Part of a small language model's weights: rotary positions, no biases in attention or MLP.
MLP neurons of a small language model. Each row is named by its layer, matrix (gate and up: input weights) and neuron, and shows model dimensions 64-191. Each number is 500 + 25 x the weight over its row's rms, rounded and kept within 0 to 999. Numbers have three digits each. A neuron's up and down rows have the sign that makes its largest values positive.
After each neuron's rows, "fires in" lists the words (lower case) most often at its 100 highest values on Wikipedia text that the model never trained on. A number after a token or word is its count.

L2.gate48:516537490501555446513477474480469497514483502523561495495477558493513516504543506480492482505481517502520516509549487532473500498504503468448494496529462451528488489531510460499461494532551488522504486482507513478477442581505494499487481482529495459470494509483469503502508483512476479567492513514506526493510490476493438516502528512503500457511488502532470525511505491492499532487452
L2.up48:529519484530477473543490496459501565447507504492513509517527527541554495474515475491443494481501466525534488514509535466502499505502528498506524510493503501517534492495527496504536481543485510466483451519535469492481487496513517557483528491442474522508549516492520542479528486520501540552446531499487521498519490501537505487470512499456520498485498496503514537473501503474511472526456
fires in: "between" 20, "during" 17, "on" 10, "after" 9, "over" 8, "beyond" 5

L4.gate37:504520512498519512477481498519469500531487531472517479516502520491524560538517493495498492484517499497494531501481481454528503460510485480503511538513507514511487490493587431545518488544510473505524513488531473490507462469486506508476469471501492500545479547522508519523527498489482517491481503505509518534495484505526516523487495472514464515544532475483507479512538518500459551518529
L4.up37:517514524526501445485522503463454530508485549488523494530448510449491521503529507470507489481478478502448512515512456521497524485503492502538516511462521528513489498477474480539517491532504521484557555465492517485468451475491509505488515528518503468540493516538501518478487473521521491467447525501495470475492495490510503524560524526515517516504498451465487506501541485510461525514494
fires in: "as" 88

L2.gate133:488501520498518505507497477525479506529507481512507484514518472514502521484476502500500475490457434533484498512531458493498501534495466556464516536457518403501510445496484470515511522492494514504458567485526494499540510486473522488486489508512512480506486509497513493544494504489471505536505483498512531498502509474509477496526467528559502501503476524500471539547531495448517522540471
L2.up133:478485489491461510460532482496471493498498522494480536513505536497493489543466507500517519534533510498508546536522471509483526512489481524501505501484539471506489448428492523484499465477520545482494535467528502514504517522518509526517478478543500531494483514529445452522515503509461512525507549487510464484506502533480508491518498507514482513491476509487527501543467505485497460502509
fires in: "born" 26, "birth" 8, "lived" 7, "old" 6, "working" 6, "come" 5

L2.gate442:499501523505535483451531500509475530531478525504545491533509499482495518515499518483471511495494438527452504518493494469552444517503555516472530497508483498508444454518469555474448511546492480506507467522525492474527451494485465504512479521512453518497458507475493523484520461527475463475465527464489493494517536533518470510459514488475525500501487533481511522508478502478519489505505
L2.up442:522485479501496474518508469482500523556468534472497490477523467530579506519494498494499555521535493505485502496470484527472522499481532463497489497463479505523515491476468520511510504517497470485510497475474499445498463473522497494497462507497504517447486477516522542491512499498512470499477502486503491473470499478508467480484537513491508506492515537453516481499512495478528496521498
fires in: "m" 30, "her" 10, "former" 6, "gminxr" 4, "metres" 4

L4.gate410:505467527487482448547557484463512535497502537477498491517502490467518514495480498474495507471485545537463505459521489535501501495543440504508529478483537442508542509485556497539478499530472481554512531488526524514519516479491498467497461531502513487466475498509481490498492512463525478476512510480527450515513485543502521501498491487498505466530482489528477479492503490474503486458466
L4.up410:516491505494487515493541502478505509511522541513495521510491522472490469493494479493489530526490506518505461513530481537444546477497488500495508475534535431452492480496499458546472489446505491495468485530486507502515494456529526476561480470503521518456471515526514497536476522474477490496455518507529459513478518485502493513522469516505473489458472504505509516513501478500470475501529
fires in: "of" 53

L2.gate448:563508495507472490503530548520521518469494514489483476473470504533469478485506499507529557499511525478513456516544538464508498491527498543486518477541500518491465487500509530497533476449533513509496457496473506498446483506538515516505525502485480541496498542511483477492507524503501533509467535482461530506481510523520541472503513555480467480519499511497463506488478456480499525488483
L2.up448:536494463537442436524489507523480513489511491504497465508541479494498505472514491501528490478474541521539482501566537522484474484505494546494478510485514534498507510472513495478514520534506481461465501519503532508516489478458477567482497495513536521458528515518525491524497474492495531500530503511482503499555499485520480504511529480538520509474499502494489500490471535508534463498483
fires in: "that" 33, "would" 20, "should" 6, "act" 6, "could" 4

L4.gate222:549496527542518483478553534479500501492541486542473513501523524518530481479527497520518543546545477519502512537481494504518525501527508493500515539534500510531505498523491517566520505458498505512523520500477491500496454481485515487470517471503502496515520490510485481520449513457489509485495503497531480560525522467494549513478518508529492492504461522486492479509516448539515485526497
L4.up222:506484473473496523488480467475497463490532477499508494544522509524524504490483519462536528541511535482492503539490509502580495498541526482490509489459514510582503500528513497550491509517510528507543518466517497460448530499497484500461517456483511516539516542482489531498491460481488508461488521527513491533537481520464525523498470503530472448482544509512508483492491516526529481502474
fires in: "as" 65, "what" 5, "asian" 4, "if" 4, "alessandro" 4

L2.gate341:454523527484494519470513523486488533487471519476482500525452513468484508525454496506484526510531466529487480467484516468506509518499473485510529506485486485502493534460517482449485532536529507561510469477488489454518482470500508491476530532516490516445495522472487518516510501523543497495506507525497539550498499497492498490532560464465537525502523498483443482504478487552492510501482
L2.up341:536482497494493523494512537502505497522564525491533518499473483489477519551475496511496487489523499466482523471510544509516497508552530506539488553540457478494503466511481514482476504513523469516526539533518570528475507516522512511493538478474526500469488510480485499493480502481494439451537562488532496496479491533555524535539493500521479507546480542542480481515488468488549505480511
fires in: "it" 50, "an" 8, "0" 5

L4.gate430:489521487518509502513495509492515485526482455475497482457526483558508526502512459524534502570507502533439523496481471500524462488508514498511487494521528494482540499445503493516508518529538438503523473461510467493514539479495510512491484473473547559531483521500503491496475501514479489543535506458514472494528517516497487470483520493498488489473537536497490527489524458513498465456474
L4.up430:490526495517484519498509510475529495520465481486470508492487505508472531510483502484518464532501493450523452542478543483532499503512481421460493478485510493505514536464543499481511540501468506505527482507515490477492499505534484491472490484504530501488504481523494532464552531491467464490511503492495508515538484470532435469549551489516529501499506481485474523507501553491536508497503
fires in: "that" 31, "is" 22, "these" 10

L4.gate145:480514482524557530485506499490518494544470463463483518466529545509516498495483523513502507522499554541489509524539457498557477507462521512528529491508504542480505489502508450484512473511507500492494482464476434475509487509519509488520520543513516466520483519525480485507471464474520510496457512528465492529495523484523498510466485537480505507519493491493484527493480513473454518493488
L4.up145:515504504513528506500525492482515541489491510500526535496514479498519481504511535494516518502507478536517497511506484497503520512533490474582488514514491541517488516510501502474518517535488489498473525449499471505490481459502530512497513520492478517495556481450491499531529525494489457535571529503474472501517501492441491486509461472484523485505451494538488517477497479515518475508548
fires in: "of" 30, "for" 12, "in" 11, "best" 7, "female" 7

L2.gate17:526474494463485530473492492520516467438477536512539460511530493477493490465514513520493519518537492519499451506504541493498548499514533500480473524478497521495494535519479479484511518494474526497506506519508502490460473467435461510517493519516475522498498502524470489504536500472492498510483527478449500442460535541518507511511486518515555499514495520483538533513540502530504517486453
L2.up17:480473505526527514492469501514478459488532509545478487550512483504483464520483505527506480511527441506501478484504478500529452507533505521479511518494505487488548432475484524496525479498534493547498487470492479450509478525465494461495484490534494498520527520502484505468529542529485471483512511475511481499522542494464509504525495498525477529524536466498541483459521481465471491520437
fires in: "first" 39, "last" 6, "second" 5

L2.gate396:431489545497534522483526442509511451478474559490495532516492501508499522514521509510537474505514506487475509544498473490482537472531497533484498492473527476504468485503522496476471505503514484505538518471521482512531501543512509492574479526508519518532449522470508477468509517514487513497511521505495441469541533510549460480513533472491494472495506523534482504503490470531518460505475
L2.up396:445477525458443513530507524492552554464487484532466517504530513526445528494495471508483481557516489512486524457498498499479508513504510501494498484507549501499519457511544487466534520487506476501515506519530491536509508488511482482485481483463514497477469463504508498507459488510548512517527551486512502448540471496507460540511515526505510465439505528483482547507483472481477512485517
fires in: "his" 21, "other" 14, "armoured" 7, "our" 6, "her" 6

L4.gate126:496521482495521529455504521511522529491493498502481482498500505534529473506463500500488479523473548511524528541521485499524502510478513517578505518515530546483488508514534494492526491504501512532481478505507498492494465506497494536472558500491480458467507522500485505527501497475500490498519530545474489490528470409495498480498498482497510489527485503492518501489501501461502545498495
L4.up126:490479497472509546532511496528525548480472518511524485487528501495482492474500484512467503504531555499471578526518496499496492460501517494533519529504504499476510513529470521501539502501510473555476440498535487502517521531469474499503483438446514502502504527494489511527475505485488482484524521504503507496506440509523484523513520483490476506543530520476500467510504490496502514497500
fires in: "de" 22, "at" 9, "of" 9, "none" 6, "to" 5

L4.gate254:511480511540432512484488510509491505491513478483506507486524489542461472487481502504547511485494526522513549487506509483491493534480463455472469487495496553501510490518473472486491498487499502491512510497471487535472503517506547527489499517534529499491543501466522520484526534502461482533581484534462522490458491473488458503505498491522544512505530506537491486523516479493436516518474
L4.up254:467482457546489528514473521463499533483483505504525464518516500533480468520506482459456476532550514488470484482495545491541523515480512492497532506473476498504502473469508491527508480509492501488532480548517442500481470511487520508527482490497548504529536544494500482491530540508471488562515474535458504465479479537514481526517531453565490527467450506493494522494484436468502479477493
fires in: "first" 47, "only" 14, "last" 6, "most" 4, "number" 4

L5.gate250:500513564526538524500529533498520473522481507495545478534518462489445532510529507530528457524481503481528505449498509533512491476490509483478472483479443499509488504491524489553480527534499513486526480497474493506493489537486489519500544521475511446536475523522477500514535516519501474534546494513473477476507493476572478529443527534474500489497522495496508543480474532501477513486505
L5.up250:497487492555504522526489519515525528465507454519495515511528502514474494547504508483500512498537531519497475495497482550499499499527527501513452511486495499521517522495565511518504515483459458509455498456540513518508472508543514521514504504491496499511501466499480535512509504515524509528449519593490454503457499481488468483455548571525495503485513480505523539530469554510493483514548
fires in: "and" 32, "to" 13, "than" 7, "top" 5, "of" 4

L5.gate92:490506488476493495498486533463508503503509536481541502467493470500434508504538503502478509450487491492487505527480443458493509463501501506442527470516525469484493494459534513501519464528504505484512533516494466542493520536465545494475520540560486478473510511501459510504533510537500512483549496505470497469478530508503486449453511504514480513536516496517462500456478514508548531537493
L5.up92:518486498453485514468470488552549491503509494446488500519475499464476497478489490477513514487548490532472492475490454489511490477486535470493535480489540487467525520475496504528489472509480540544499487493539489531504485438492524484507484514542521498534495536446501511485507502528454530467514504492525483476523538573520505508505495504495500490498553486499518485563530520481518502479506
fires in: "was" 58, "is" 6, "as" 4, "life" 4

L4.gate108:546520490515488512512495448498472513496460505505549529486530506512524497479474473491476527490529518468528540509538528478527521523516469479515503453479531508470474495518477519495486521534504454497477509502481476498482485486521488545509490505471542492475497494477509527488480515508542516545470493561495499543511510497501540510553542513488467513487453489498455511505535451482508517500506
L4.up108:505556483546519511482508499524450506550501531512530536463519498525478507532465481488534497510504521524477494524507513500486509499516488468535441513490461510495507493513500491539449499513511483534542485463512502497486532501503488500500504520476462501491543480508470495483476494512546484521479475456506478517502458508510478499493478541533449469531531473512455519521504493520494494458490
fires in: "of" 39, "in" 32, "for" 6, "to" 5

L4.gate115:523515508479518486468478542505516497514478500502529490497542452531464480562550500581514496523519493534478514535509527495440507519485515502506499531444479486514516501518502484511477480485520472508435510510483508516510526486493449518488552531567503507480510501483492511492493508504514506515505542484469472493508546461483521499449517485516492488513505521491511492464487472457487545499498
L4.up115:547495501424491521475479497503485497525532511494467537497488509526495502457513522445492491495502491516458510507530494509539485509482523484470524499468484493489512545536489474509560506484490517490510503515494518519494525505539464530489493509488523481552483480469506501465503490487476493474531520504520550459469510494542476502500473441480514484498466491538504503493509514498512528531486
fires in: "county" 13, "first" 12, "second" 9, "out" 9, "national" 7, "time" 6

L2.gate29:511503480515483534513476524498499499472499457535478482499516539505498523509484513508480488486500505484491519464479473510507506487528507510543530521484518501507475487506495474547464515512517514473503496451532508502495508523527510513500506514550462506505481433486491508531511465551488542477499553478550523464484519457517483490516513550486446476491520556528546461471458503508494524490499
L2.up29:518478519474504493521516504551475486528513520524506513485495477501482480522507534538491454505507537474517482515549504509495466515478501491483528467490498511501525527527491500501502431469476488450513488502522496531470485468471533441482546496529506538503502494525476563516468515534463494457507530506524502500487505524464528488522481494520521519498483562490491499498513504477461510479492
fires in: "first" 31, "the" 14, "third" 7, "second" 6, "lead" 5

L5.gate356:479529538517523490500448498460502467476511515499527505498536484462490433472476500508496478467511468487512472482488481477528472553537486499473491550457456538463505518481526530464481521457512485479521510489494522528478471489477462503475468518525495504479496517529500518458498566483463538514510523507536494543545489526487517490511501501527473529516485481503522475505466515472528529529508
L5.up356:556475517503515545475469501479458487432485524505504467457469513471487500499499488433465523491498508489511519498481511508527514521490496502491474460529470543486516489493479513501498489512485464545476512519510517462491515510478492531479494468523509530499537501502506545493540504483521509480542525514484453490471517427482477500486477528523514508495522491470494464511486508511521493515489
fires in: "season" 19, "1980s" 9, "year" 8, "century" 7, "day" 5, "years" 5